{
  "vocab_size": 1024,
  "activation": "squared_relu",
  "attn_scale": 0.34,
  "beta1": 0.95,
  "grad_clip": 0.5,
  "warmup_steps": 0,
  "final_lr_fraction": 0.0,
  "steps": 7599
}
MLP neurons of a small language model. Each row is named by its layer, matrix (up: input weights) and neuron, and shows model dimensions 0-191. Each number is 500 + 25 x the weight over its row's rms, rounded and kept within 0 to 999. Numbers have three digits each.
After each neuron's rows, "fires on" lists the tokens most often at its 100 highest values on Wikipedia text that the model never trained on.

L5.up712:536470509507495481508532500490502504487508469485543480524539441480456513566460501429544509521480503500493475503493466516508475514542456489516491516469483501478534477518506516555466518474482478524492528498503444511498500559489473501510502482535495455484544498514494494453472508469552491494473446499506483500482542472518458493536514473478496521517482461499535504512518522512488483470492484520453497500490516490517491519479498475489477519476528460466487472503535485531508481472474533450520501496491518516533539489454513509476514493506508531509475551520497492522506485527501513514
fires on: "i", "u", "g"

L3.up59:517468482494495487517467505496512536518499476549528491520468491496554517481504534529495538538485480519464499517507511511501504464527477489517496473514425499513464498469489487500498533486542483479495472512443485508477479527480498544499500525511527500452511553498510504477507485497443513504485463503510497497519437475480474549490507515499462491515508487513549526494516519482516571454524514500524505490484524518507521524505487521501559542510451477518471462532458523526490461536503516477488530473518526494498471503479515488483478490497488561503475471474495488508517495505539546495
fires on: "y", "le", "ch", "g", "ag", "s"

L3.up91:482475478486528500511482480551500485516478428498458482502492528516478488503500481488508495442482508540507492500479535494434485505515510528517470503506530517485495492481469507486493517476512483491474480482521484560521495505473528459504537519491515509485524462518511483481468470504528484455511489494472494497522552528474467483474489473483499522522517508525499532491496484557466472492501501499477525505448545525536516551465493506494508461510501525466491534503496440473525469484486510482526514516463522552541462465482526526510462513490448520531501523509471494458468535502521521498
fires on: "ond", "ear", "ed", "ward", "and", "und"

L3.up518:497492488468508493517497528493517508504477521490495526501541513498538527510477494503511468521520503501497468516472511466493537491452479505508499518485471530506537502527505545449535483537499501503498519527499538465555506480537539449451470527421501493517531543491516505467516524517505534473512478451484538488508543512484488514473459505479516492445486511509499532509496491469532494488510492501534501514510503473500511488469481494512543533520467486557584492516502506519515509531482521508451511518548465468517468545491444511504508471504479509468522506491506504521493504493479476501
fires on: "ig", "ri", "ant", "re", "est", "an"

L5.up720:488507497520492498517529497493573509477510467500483508515494493587498506498478509494500500483497482476504487466490513487485500531501478518525552495545536487510536520467503510518520522511487442481503535519454518482508509435492536532474531509554515503495464489473521534511490542518538526546498494507445488487509488502532478497536513527455522528488543512521483468527458514477490494516493540551495495493478510489491518521488487527496499500534514491489519508508460489557491496502472513473528505526473495533510494516439493528466497555508487526525497486493506485473502463490486572512
fires on: " the", "om", ",", "ost", "any"

L3.up706:575508503515493494536449512492484479510458516504540528508490538569467518475476478516521538502428508515494486475482496530505500521500500491504468487544521497491467510452500516552498491441534515500511494475492493496466497501474524517489544505491462482521485502503513490460495497471499493480497520487501471528550467522549497497508525500512466502496499518549471507523466473543493502473539503504497440475548495511498523495522480516510538538510493485469503486482507516542488497478513496515493529477530553539484530518490472489471503515534498525509507492522470507522524496495577495482
fires on: " th", " Q", " Th", "th", "ss", "Q"

L5.up669:537509502526482526504518506531546496451528481530481556534480511514517487497465510501514473513503476510500524489475517521484561539513500509497505506534526487506538532479522491474536532481495445462531551485522476487469492500458486481474513487495452474526487527507493507493497526537470473487515510497524501467455470528520508511524533534470524476549514480499470487520514495524521494503497494483498530498518511490521502495523508520500541510482529476512525466510531462530481441535468525549518527507504487503511511486479537465462471521488510527542472504540509506440501514471519527436
fires on: "f", " f", ":", " th", " sup"

L3.up48:509533480530485489466521490462484503472457488464490539536523464491510522508515489514487532487454477465464475513507459489503487495493529525499482537509498501486516466478436493461507522519512509534528520492492491492537465479499500533566508464463493476527517519478510510486471465522490521483509490513492540533496532476490507500555494496501494494536495524527509520504502459459515487540464510519464527530509510463480472490508522508529473511470493549510518463479534524482516481506542485489518495488499437486541448510505546446522490522485469505486490524469528487518483465558528496487
fires on: "if", "ay", "o", "an", "her", "id"

L3.up556:509501454530545527478498487510478471529516519522510525477521504484498438541523503473480513461538486522521517493514484548506510470527504511504572479508479459494517489490508482496468539537519496473495503478469519500481509506473450484480487519521486520483498481514492474505501521448540546481479511531474468507492560493489505510502478464455487511491499485540534553516444511472461489529559513512502520527514508465504490490552456513507487520492503484463499537519514500508511467513513528483509493511515531493468495469479485494550523539506504483486479441480478477501546474515474520486
fires on: "et", "rom", "m", "iet", "ap"

L5.up204:535525498511479514495524520495479520526520485523500563492561504496459515475473420471505497495496505477476485519571494547497485493455500461514506525498523517474547453468443490454509480506477490501514527541484463484522508467523511499482520507487467478509523515524499444483491498504472493451518492544497505499540491532539514505505507481484503480523512499518540530526511471560496516518508509515530503475516511466494486494485537524529460508494519493495490474489451517457496488470481530501493477506548497562497490484479550472498475511510472524494497514486514504474514539503520500486
fires on: "o", "an", "e", "x", "ed", "he"

L5.up137:473452480476520535483448502531493496518514505493516513527503504550511532453482513516475483511499487480490481498521519451528509514466481470532486501455442500468468508477482486474511492477510502522543492511486501517511492499500494518498539506505490474482532514523474433505522472555530489461480515496496492496484511514550496466553486512504497483464554469519493509556519533502537463519488519534545475485499509512411527507470496497521516443472511518484479525509488483478517462501509497526498484471475524535490464507526472467484512504466505506492465520498454520525508536495522503512
fires on: "ed", "t", "f", "as", "s", "th"

L3.up198:513490506436502525506518500508486495487532505540490472447495478548499480509480519502531545497521520474476463475428476488499501509482503503532491480520521478455517493468531561486492499516492515467477506486503463463506516505467499457542529524478471469484544504519525557553488493497497509500501489475506491505478512479489526477498557495482463464510499510483522476517517497510468488503553467461546550510502499526483498522480498518536480513489514447512525563523482524529534513534509510525461497503514494451479446483536471512516508516516483504475499486468518520504479478506484502511
fires on: "L", "N", "H", "E", "O", "iet"

L3.up683:467529512549513487495451488496499513512492483483545487496505503485458522511497547537478522485500522476512526564491462490501477477478524488488457534560500471499564482528488566453492508508464496524504514535533473525514516524505522484546501494500491486525511483469531514510504525498447499521527518513495467527508503484493492514509550500504478470492509484540542485530499485493515496494546482538499517498434518500535475528488496471499514530503490544542504509551448472496493478521476519525495531496506543516479496478528519511479536502495458484497489480483493510498532514475442493475
fires on: " as", "et", ";", "ill", "ive", "e"

L3.up55:511467472486474480489484550566527479522495509507500493470486468551548488513487506518547484469514538498513509488498496512479488467535533516511491526485524463496486495516531482517574504514526501493520509465515493505502508530478479547516483508510511484462533449507478526525462548472522526512486461497519490527512492511472523497479483512507471485485489482527503487486490502446494513489467497558532525547512513496496509474505510510514514537441498494529519484522483496559521446488524502500497446459525539497517522500529505456510482493443466537518468478505506477489505464464503508517
fires on: " comp", "p", "io", " app"

L3.up735:545468492471500529474486483521481515467529491514498502498514507505457488516473456518531517498467530483477504511476515470468482490515469518509516477482543487488493508481515473504410507485490450478485462442497499502505517520461541475535459525500482515488518514473520522497455463517505472537495546475491495504472507503526526509465495477514475475470508511475508518484507542484474558516536492518525556509481509522497470481520539487505539504493506502491519531519491498444463530514511510480466526492507534456461479510491480520509497523469524490519543498546507532514526475544495524544
fires on: ".", "O", "H", "E", "S"

L3.up537:516482477498470521552490495499559497498464495512484480492507499461511521467518503461527480523457489505497517547469478468481508511495464515448493514471475517471509493530526490511503531520488502509486504471482517502494506502503463479480513496493480520520567515520489484517539484518506495509493585481480533546510505510491549518475540536511517470483516541493463495501503469503476457486529484505470525494459484507473485492502497529532479545498472519498492498472414481483479533498500521485512481535498459542498461511458490441504441491486496511476476476481506497471521492492522499455
fires on: "al", "ail", "ru", "re", "all"

L5.up191:546498470485502544471510485522505505493485471496468473452534469516467517511494468526506509495494480483518511485489529544487519515525472460486484517500497507467488472506501513488520460495528467494515475520483492513493514519447491493494455518477512441520515477481495514535528488507496490517514506491542540570491515526484467526537512506491502490471494564472515500515482572514512544487488535530505528525506476507501514457541481492508534510513451553466490500533496491552501475477474504487519537498529505472483512482521477497489515497504484481469463488511560538561532536488519522493
fires on: "5", "7", "6", "um", "3"

L5.up202:522497489479489483499500422496519506560480524497494509527520506512492420512544476542532533505471566452489478497514546493536489511478504522496475506471495541534497494512472501504505455519497481479493477517527467494494485501486505530526522518487475504535478511502515516505482469473512515480518537494480522527512464483510500488519495498506467496497480481505454478505459535467482568488511487472472501518493474523520499517475500527536500536501436531490482491478466486477509524496501491455517484510515516509533468467535524490481493502594536526496474509506487462492484475485516518491
fires on: "ad", "g", "on", "it", "at"

L5.up157:527467507463473511518445456486496487495558539481471510496502524543503515481534459475513455475528517469500518493464542502499555498498490487499517539500554515524464511520518559491526523502515527537526487479531516502497508530486483465498506518546453535529494491464502513488489500486523470518489535498529503542495513517498524494487497473487495505486510502543519549493500574468516506523501486478466536509507457520523479475524478493529511501444457486546471499502474500474507520492521517526500527507488539506544498528514466466507505502517514530477527499519480509467506518481514485448
fires on: "\"", "f", "oin", "ice", "F", "it"

L5.up62:492512526531486552560474491490499426490482507461505485477477500454512539521518487547516502489477517485520494498515499524520506466480456550462508477477470477504510471501503467561538499508508481489513505478521495529490469521493450544456449472526486489480524493506548490499477499488500505509522468496525513520530512566510501506528526511517489502539496506464475525486488522487543490505504486517523474508508516511497545512499446511482528512532494521506548513483509507534542482503509499497499507481528473506522531517493473493520512515530444507507526502448444524525550487513511459496
fires on: "or", "i", "ig", "ul", "el"

L3.up336:560451461510537478491481446481528516515495493507475557474506530458495468462487515507513483524515532483522473517498491510470506483518505494468525481569509464542484507497547497527536525501492527476515534498527506497506497521472449495512514539530486483484527530450500560481501492507455467493502471511514453541513473510469512536536508545501499495496451460514530511498450514492483509497491480500487465499490498488523516532545485516537526522449505504498481435496507508509502472524458471516507475495515525507517487512513527471519493502516487492486496506499477505511559503478532489508
fires on: " comp", "f", " was"

L3.up240:522478492475514454495497498481478494468534476470515507504532479512540511511496517507500516511458472490480502522482494470514556513516514444552483480499472518511454451503548470528521486495547471489521545491487527455492496487518516469501519497430482555490495506505548522555458494490504460502513488469466509513534514468471515526498499502499531562498482479519459518477510527503500478530546520493506494517516515483474490452554501505513503513538511514506512479469472479543493518527523501523512486509502505475468496488496488526501523477549484494534437482485517518517503507508551508498
fires on: "om", "T", "N", " (", "E", ":"

L3.up590:525472514516482494511537526498483533493523481512497508499491499496522487563508484470493505535503477518532454528531506539502520508511484515468463503520509488501528547484491513509443453488467501468474513520510510497451526508512478506451493466479535481502530503506498511461505474516513516467481483555494532517482520476513484492493508479495526456496507486504532478515459481500478496508505510503498551556538512501505513565494498433528512537485557478509512499504442540510449451497501514478518528505498499525444543495477509521524494486495525488481499513556495501504533458528476519539
fires on: "ong", "g", "in", "hen", "ang"

L5.up313:534484471514469542500505485519487506462525475485514532513540499531461459513480475504503481509470473497559486531513503521493456489479517463498477510479452518499534490511510509484520513474464538527515529506493485530535503530470480475493505496529496443475483493510497459475522484473505468510469547497435504503506511476478473477542499506496537498487503489529492511466484531520485453532507460516529533479493512507557456514502489478505478497500509486517500528508486493521509520527491454483537453453472503511522552535503518439569496483475511462519490495486509508526517481528485461501
fires on: "v", " v", "ar", "ev"

L5.up445:491524479532500522484510513496495495521527520514529492543477483516478496517471478483501493495495439526505506484528528510517538500445502506493508505498543503452542504473456544452530515511483499513480471583500452519504524540509524483514476520506510503524511484487514496549538527526523500482504506511550512508479482505538489510510492532502499527453503526511462517551539466491502482497511554516568557505537487504457522473526501482471499499477507507531496522495500479483484485517464456525492478473460522480544529462542489457504496518492500496509444489520501486481505527489509491505
fires on: "t", "w", " e", "as", "u", "ru"

L5.up393:532457489470481474465530476480495491515515523526493468511514487509508507466450479452495540488496494517457529484505524532510474494482495528489532513450460532511514453549496493513524483501532499460499493485509538531482536476466485472508495483534508540468491494524529503467511495523485516466508497500501539475479551509471488469515500479554488499510497499523537537513513552468539477502476492466513513487511503503478532488488499494509522532513513538494512523493501464532491468489443543486484500544519492513483481476446516462517457494488462482479484515458530478481475524492515443451
fires on: "or", "ion", "ment", "t", "er", "ect"

L3.up676:517484474532476466484454513449484508456481493454506531557508535514466499511499525497529495517529525517532477500512504522484544529489496475476488498537508507522476515507490548487481444532501474527504519497484545489480491436490556488517513513517508494497503493472471516468490494477483515501521456525490519484465532507506485555549451514520504512461508565516501491479540457529486495508537469503513514493525473441507485478495461510514506512522485505530508498509491473515524497480528495529463500536538516476520527530540497527514524477510502481502469548515525475539533511498494508470
fires on: " se", "ad", "re", ".", "g", "ak"

L3.up549:489476508491460527522478497463467481514495445531500477484507527547515481496463509506464522535464444508518476483500516513488496542526518506492498497507520455522510511504499500478475483475484501517519496516530538485520523508514479500527528523487501476497462504466494513494434542566471527528522490509481555534511487523507502483559498489494494498469478479460511494474485532521457561507514473536504503486473494448503486479514467450472514515485497544482562477501529487501561502494508499476511532483458487482520454502491515483537478485535496514457491493492539486498480472509483501475
fires on: ":", "ast", " of", "le", "ited"

L3.up179:483463517509461434482515511447515470518506542471531501523512481518478494476465507490510513534503542517473491457508476475482489481553503521497509463486492485490523472511456478488484468527469491487485487525465504551488523483484482505502455490539435473465502533494514450524486474486513516471508466518523497512509510493468492509547509514509521522471515465500468504522546465487450513506507535501482485459505512455517488510506488499522498502481506486465516565460499506509479498496522492512539480485499491523502528581490470472505508493472480505479436526510476515523473481505501460490
fires on: "g", "G", ",", "y", "ch"

L3.up352:488498481493497528465504498499473497538534513505531524530474496514501492482499477527516486517494511469500525486504458518479525512502529520501545520483460471485539502455502494502480481487512522528508477516444504529519536526474466523499481517521497482475513486483458512568491467485510470487425476557505524503516527478464455547456499460527539487497500481483447503480482504448482496516530535491520505522481514481492473465525460543504518518522503473523532529523482487519508478473494472486487491515519510520466531488507516451539511504481462537520515496487502422530517518519502525501
fires on: "ap", "rom", "um", "ub", "b", "ra"

L5.up131:470558508481498465455513483483482484506510441510496535455486524520506476495500529501464516522452506477521478432491498515544468455528508513477470452466509478496517500500512523498497494497498490488520505555494489511495518528491477499532447525504504508529517529476498485517455462515491468542517484527497487495506523477476514539486474488532520495489513447507509482507483484547512491509571511500471511507530483522498545488482522517509483565494494473493478450486428551461520497505471509507509510535520516478507515509503487479470481488515501465510517529498478501469460506482538530492
fires on: " s", "ib", " S", "iz", " d", "b"

L5.up601:469491477487471493477512489504516518494535529509513505533542478494490516485449498542453489497478427497468485465460506469502490495529493493459534536481513478547488481496514496523496507479547490477514439505484467525499486504469514477448473510496474490508487532496501484519465518544517532520517531564492546542510512479510506477496523496499561500501481454493503502479529531431504515513514511550471513502486482522518500506537515495503479526499507514520514557489533516539538449466520483475498514514492520518470492488511482520507491509539499525527501487449497533500495539476524488484
fires on: "ly", "ch", "ation", "ber"

L3.up68:462506495525494490525488499494500521563546476525497498484500504516508518507501485505498479488486519487493492528505470513537490518518453499495482493513475492502475510529504512512508544533500447482522490474535473496490470523486518493505510481488470507479482510493492529505462473536460494473476492522489478518560493513530494510489520483455494534513459491525521543468521529499523497500496512490479481481562517516437535437509492514497469566510431510535508505587517516519519503478486506512560496493512516473453498462478530527478536534502470485522452504500516462505493520517516511473
fires on: "e", "or", "ul", "o", "ary"

L5.up299:488554497535515525492482493534483510487482502520470540502510527547488508501499502465462496476519505493506527493506484504481538523455522509519491504485489540497552462457490530463485509511511528518509481483483505461493503506500534437502505477482467521493465519508521473486520487494477508525430437501497512476515492478496459473492485495491520514539487475525490517527482522474501475529524505506501429463474453520495498516520497488462486492493501507552538519510472527511474504496482542489527532504502498475515493556533432492507480453488459529496509467464476498512502535519477479557
fires on: "an", "ast", "orn", "ict", "ant", "o"

L3.up283:489489523506490560539473522504513506513500519496499542468491466509517507500458514481529526500460451471498497500551453524502501465495508496480497544490510499502534495503512509484484498452539517467482490473480481512499538541449502518496494495546484493482497514553443468515523484509504482494484516464527511500457493540512475463512482459463457482418534510481479504466497503487495484539496509517500487468523478472538486464524500472510515512488531517470479448506505438516495504526485474517508479463540470493508512472463492456533490499449527487499501486519530490522492505507516536502
fires on: "um", "a", "es", " res", "u"

L3.up25:491513451503449490516469484484479491516528504511493514509477504508518455513497483537496435488504480523513493506507492527492478536485541522519470499507460519556466539472517451483549484503485548481473517469480420516538472479494510458519501529516472508502518503465507482543535486503488511504488496530480511522473502503492539542531514483505510481500501527491515537490523505510522498526483467522469449515498493519449482506486465451511512471516464516486496476529454491498494474554492481530508468518461501497518498486526525516459506486505492482431504500511485499501532468532504497443
fires on: "===", "ow", "\n", "ick"

L3.up654:520439488461483478529547505464514494495515513475497490524492545482544542483475470518470507467482493521506499517511517502481549506492522506492501462488505484526520474493527476525484497516504513458495502505470515530496565464451512451516500513501498476524490471491524519524488534558466482544507491486480523525535544506510515476531510511487516482494507485491546530493489525450512529471566498510462500472521518542487539464519506527415515499518499459489510514545518475523495462485500477509522515498513524521496524483463491540501491516492538482493521514522488493500475512450490530486
fires on: "ent", "ber", "ion"

L3.up420:518511517508515549495548502486532473497473503491484465481501489529511492552552501516497496523504505455473521447452504512487494474517479530494476507536479532517526473495517453527520510490495489512532516496477520483478514522510509473509457462490512476476526476491477533502435465488461456479521442479588506469506538529481503504555536519487480522516495485492480543510496533473486503515479503506458519467472523514481467485473491461515484504507497522494522514497475458509500486525462486500527497501511472520482482511504501517485472474496500516494481502457470501529504497510439513567
fires on: "el", "est", "ch", "r", "i", "ip"

L5.up163:500494523495483506509495491481504493478506543525502458512518521509494522527462494529492535505454477478528513490528467457417495490488502522465503472503515510530479470488510518511501509495559524465535478441517492509524477551557464536491443517527518491521505484525537467513479487532518540527478500481522509478489491481527504506511525474474476530506504497517491511492520492466529507503551499458496515523480504512477516484488505454491457527462485503496467520517536532517497495483519528487505492476492461506523464543528503453437496472527505515503480518515521453497482447527457505510
fires on: "r", " h", " him", "*", "i", " her"

L5.up622:480503531517497515494493494490507526499489440493521468471504476517478486559535526509507500501471531491475507520523541507504506509464481492495528523507495485534524519518510488500515489445498507499490480500516468501485497498453554490506475502506499494508533492464535485543452501437526477505472463557495489494444539489534491492446512473470472480482552521506493541486533506487426508518536519549473453477482472516515520520477496469503493513501535475484522530504498511456519509477473523524555515516469505488499533468500480487535478493487511543530481514489466512461485487525517518500
fires on: "a", "ia", "er", "i", "ing", "en"

L3.up152:540510502513509534512494466489475545485456455526509503540490469530506505484524506499482548531493535519510457514547483512473514464510501507475501493492512520464510463485521468492517492523521536516536459504476525487483490550523497512468526447519501472545491490493492490491492494542501432509495512498514494493508541470515514567503483485485510469505460490509505523435474475521508482532490524485469482459488497476469474471481498505496499469523484487480504480491528562494522498522514519446539521546485487514481529559488508455497508532486476469485502529485515515487523480488440503502
fires on: "he", ":", "it", "an", "op", "ay"

L5.up332:475515506509486500486504542499481502519497545499477475509482471496520475492488494524482467487495491520496541479462485557525512567488484512515479495507488497493538492489495496498488490523521483477490455504493487507472522541502497470515524445523531447496502451522526502521453483516483489528493450539472464502545528517497542475465497470512502494497488494549468532545470493463548509492513501459493508516487478476478562555474524494535537553534486475488470535511518474496538457498509530477540455526501515482523493467471505529454485511495509484493500489464517519529475507496506507491
fires on: "e", "er", "h", "ah", "ul", "al"

L5.up762:482524521501515524496500512476500500528528530505464479509476469534500479498516509432502478495501453537503507519511536508481521502530489487474505489470523462531488505522520534509490501487482482503561503486486489516524502547490542462518501487520538494479497528444511514544467508483503534507433485495481509486499529528475468510466482524495520479526519444488499512523493489520523515521552511531543531525467491537451542482516501479505518514456512480478492492527463502469528461526482474493500524496516514487459554505475524471497508507476456478518457438508531531449488487510497491498
fires on: "ol", "b", "ch", "ib", "ip"

L3.up753:529489487521522499522522509505527479537534499484472499523491507509534512522492514498489509455456527483486480519499558528440524491513547498489512531478532519514488484477478481508489520521524516513523485535498461484516488483448509529491515548517440559490503522495495493523533494502512543462492516560498530509519520506478499492483472455548491511466519456531531486490525485529508485476495495469484483476485529532491470524521487531493492513479566529522499473473478521488548516520507511508492507446499489487512491497480503468502482509499480493570495479511479513456483473501549528561
fires on: "hen", "b", "ond", "urn", "ile", "ear"

L3.up146:465514487532522513529509490473504486481496517503513511553503492515500487503535486484472452485495511488484519510482508507500516472495470534478498469517514494472541518512501426488487492554473533493488496520466506502491526493504453488437513499506485523495495474477535524534479503537539511470462507521533535511501521494526517496560509502510511520478470488533484532505473515520467459511529500473504503442499459494487491478486471513467500494485485446498501463485497400518528522502512524521544514515541500500463464499481486564514490509480477536500489477509515451513534475507462486496
fires on: "ed", "em", "e", "a", "r", "i"

L3.up147:511544538483508489497488472533464499527522503502527524474503481536481523508514485491504501485527471498465480509507505516496483492487474517534512502498490515485498516516533509460493502475502501518512551495502507494501518527462548492491514428517510503487493476497486521503505544497490470478511491582496514515487517481508531508504480523443492462541533473517475524542556455469482479516507511476497533560517470479511466484459514497525479482539509515548482518481425487488498464473517532525490523491455513472506540493447521492451507539507488511524492520482488512524507532546539499527
fires on: "ec", " spec", "at", "an", "l", "x"

L5.up46:503522472491521503481483485488493507514569526506473504565503483477527499505504537498520531474512526450524482504573482519493531482457491488431507520523506484461545460504523499498464499527481514470504547480523508494520464496490512502532480523493507487506485531430517487458498503518514502469545489525480501489510500479515527523472497523482499526474416488528491493495506498497486526468501515493432486477492501523476463524466489525552515506533515513476480507466479485476508486508493532492489512506458524495462524534524490470478509476503491502476496491495449499518521559488487511492
fires on: "et", "ic", " ", "oll", "ad", ";"

L3.up270:469501503523522508529497537500558513497487451494513476547525504497562497497484497456510510531471516532526489460474491538477526503527499477488531553560528488511502458529511509524480486508482487539494512458550486456473514515495455503541526513513551514474547493473527476466473469504493486516480481520553500490501541487531494483499511502504505526462515486471469532523521544448515530469501519476531523499499525462493511505499483517511491463511499490497468497465490527521494516496479483547553531498448485497536507492500494489498499497530506506485452541493505491510506487506537539512
fires on: "us", "u", "om", " of", "ous", "und"

L5.up540:529481511512485495478474498538529526501480484497512519474504486489545495524499490491528523505493504489526457495445485530473479475478504462505525507490497513522533530496526527520489454487491445494536521486519510483450516472548484480516503518503529457503467485497487575496488541542507509515480476465489501492498519482465503540514506482518532506549497512543491507460502493459496505503531510504437470485477482459513447454467505434532513531518499535504503499520493505466468484488532501500487529506508467484454562533499519516485509448518507519479465507501492501476491516452481491483
fires on: "in", "ot", "re", "ad"

L3.up536:502508500481473473560482474515505497529544527481508554470532501528483488488516495508516504541481463481455424505526459527528511482479511523491541489470458489532492501502528510480488485470528492506536539490507542526460508515478512475512475514521500513470489500464479518488540524486466488498511439490502492467502499506548502528478484514560505486524486476470478497496534510467530499476514527498463456511508491485483517490475525491505512440535521481480509459538482481486485510471525507531506499498469515500487554529480499480515491551469462540537534520503461506534516512491507484515
fires on: "ec", "ad", "ig", "an", "az"

L3.up691:534492498484524519497457490555473495531517515507491563430539499511474481483438521497502532487457491504488523522540528493483516518483529502513515497481498491482515479514551508492464529536500486484515509464499546507472514516501476528528507475469500526476513511480552481446486536518481475460519473503504495478504528501518504528494487514483542521524507519503489500486526417504507502525469468524487505512474498513505479523461495487493465460530469561489491477513491548488497491533503483501497477496497528480509515482464512483517532523470428475465539528504505505486497458508489496539
fires on: "x", " of", "an", " med", ".", "ed"

L5.up174:505523503500499546564477512504516581536511477524476523486487464478501466498517456531538520468522491529557464511470534500517537481503470554468515488466477511522501491479495533506513476500465458499500467442450500488495487509524525521485491517519487536493496553546514485534510502553521511466496509510521523464483467559515522513508522511471539518484505515498484515508520499475492558470528505490510532535507522472501482521496508513496522526493485476490482513516478511501460539516531530502478477534490496493530481499516520485543472482472532495495471483503493470472474510497522519468
fires on: "re", "al", "th", "at", "id", "'"

L3.up545:447481517479508554517495476488523484512462531477527500480492534484534463505506553525527513503501474480546556533516506516487483519477492509494465445491521485480498499481490525494496483503458511494478491468501501445525498515514533485541503547491472517480474538484501521542501513499546508459487503490490487494513513444523497521471533556497477521517513478514462485492432517480499469468515510459452459516514475543487495506461477521514504488526498525499508514482447490491478492476496468494471509526498478518503493515507465537477491479524552511469486516530515499472470528524445518475
fires on: "it", "ad", "y", "ak", "ind", "ib"

L3.up572:478514455479549534534479539478499540559468514490519516464487534471499526510498535548487523485509495530477503515534484496498492478493490459511496478513496512535447484476476494529520491488463499502503454467509496518511491541507511474509542468497482519527501550497460499501530488534469490517490482508525562514484484527456508475494510499521508470493507494507494524503520480509498466493513514509519459479490551469514497473485498492507510524490458482465493434520453550478536457563509485491468503478514504476501484465486501470496525516484470497498469485545564502475510530482508543498
fires on: "au", "ag", "um", "ill", "es", "y"

L3.up135:454506495467471480473528507482454460487501509489497466533530539479515520511504482513449509515485467533446495484503461462512511481500506490467496478450493496522491475522503487483500484478545499464515500533499497472517522516502527470529488522472480511504524503468492517524465519492519507482509515540474493500451475525513527517563473474490491525500518460490531482519489516451502528529517502520497545479533521479458568515526469508461522496515465550490492504505532509500527484523500519475495528474519518514526527468435504526498493491542538533526471470494560506539515501507520523524
fires on: ",", ":", "E", "=="

L5.up423:493535501434534511489504523522531499503509460500503488503506452498499496505478516556494490458505481466480521498508560481484472498549475497478519506504509488503488467458482480508451513478496478526492501475479498512493474493510485527533484493494446511454527502513490520453463492505525489474480463495509495493465528477493490509484539498524475413497486494504489496513548480506529547510470522517531521484488501483527454512503494501460524557477472536485516483513456504511513543529461507456529488526507481469475533531463546485494489506456529481525507503534511531518496502500538523533
fires on: "om", ".", "im", "S", "rans", "cc"

L5.up493:513526507508493500511476505510482477488492486519501503542457498513508492490501487519505500482475511522453534489484504484493432498475493486472501500561544503506520506471521562518479503517501514475523515485508464524496509536498467549524519477482493499524473495526561492521497501527521506544454447468474458485500516492535460503464547479474511488498508501545501520494538448494517496473492506478503518474482504518464533525512465483527492554488497494483491553495554520483499487496486483498476497480507462484490492496467530505510526492449538482446511465500544449510479504450474535538
fires on: " h"

L3.up533:479490540527520497506502494470456528529531490467543548466505503515483505452495477484517501486475472547473565548463530499498473520478528505464518470525517479492459514462503489510495477502465465494490508473471431574499491488481506484487528479540491508493468511513512450498477524447469521487491507509483484539505463493538533480546534504492512509518505528520504527523470505510510544508512490511510505479487477522466489493502512511518508499504526514496492530482513499515496460522463507535488501538520501534525511519465463490489485456450513511530511481452463533486483506526535481484
fires on: " Q", "ug", "ing", "Q", "z", "th"

L5.up43:517521546484478527506512492496522511515552502539535507515503514469494482521472473537464496482483517467449507483510497486496511495477482526492471460450516560505527479533490483494487528511515505508508509494487530487532517506503450470540497480465512463534534447503491482512468485467514515479469470495556486463503533508545490490508502546499518461455536472489509500504479527515506507511465484522533485497496479519491497505498471475489461456516459468477451516502492454525437459516519487467501490485512453512458545497495536525501497481477521482490498524519508484525479500492477474559
fires on: "v", "00", "and", "as", "p", "le"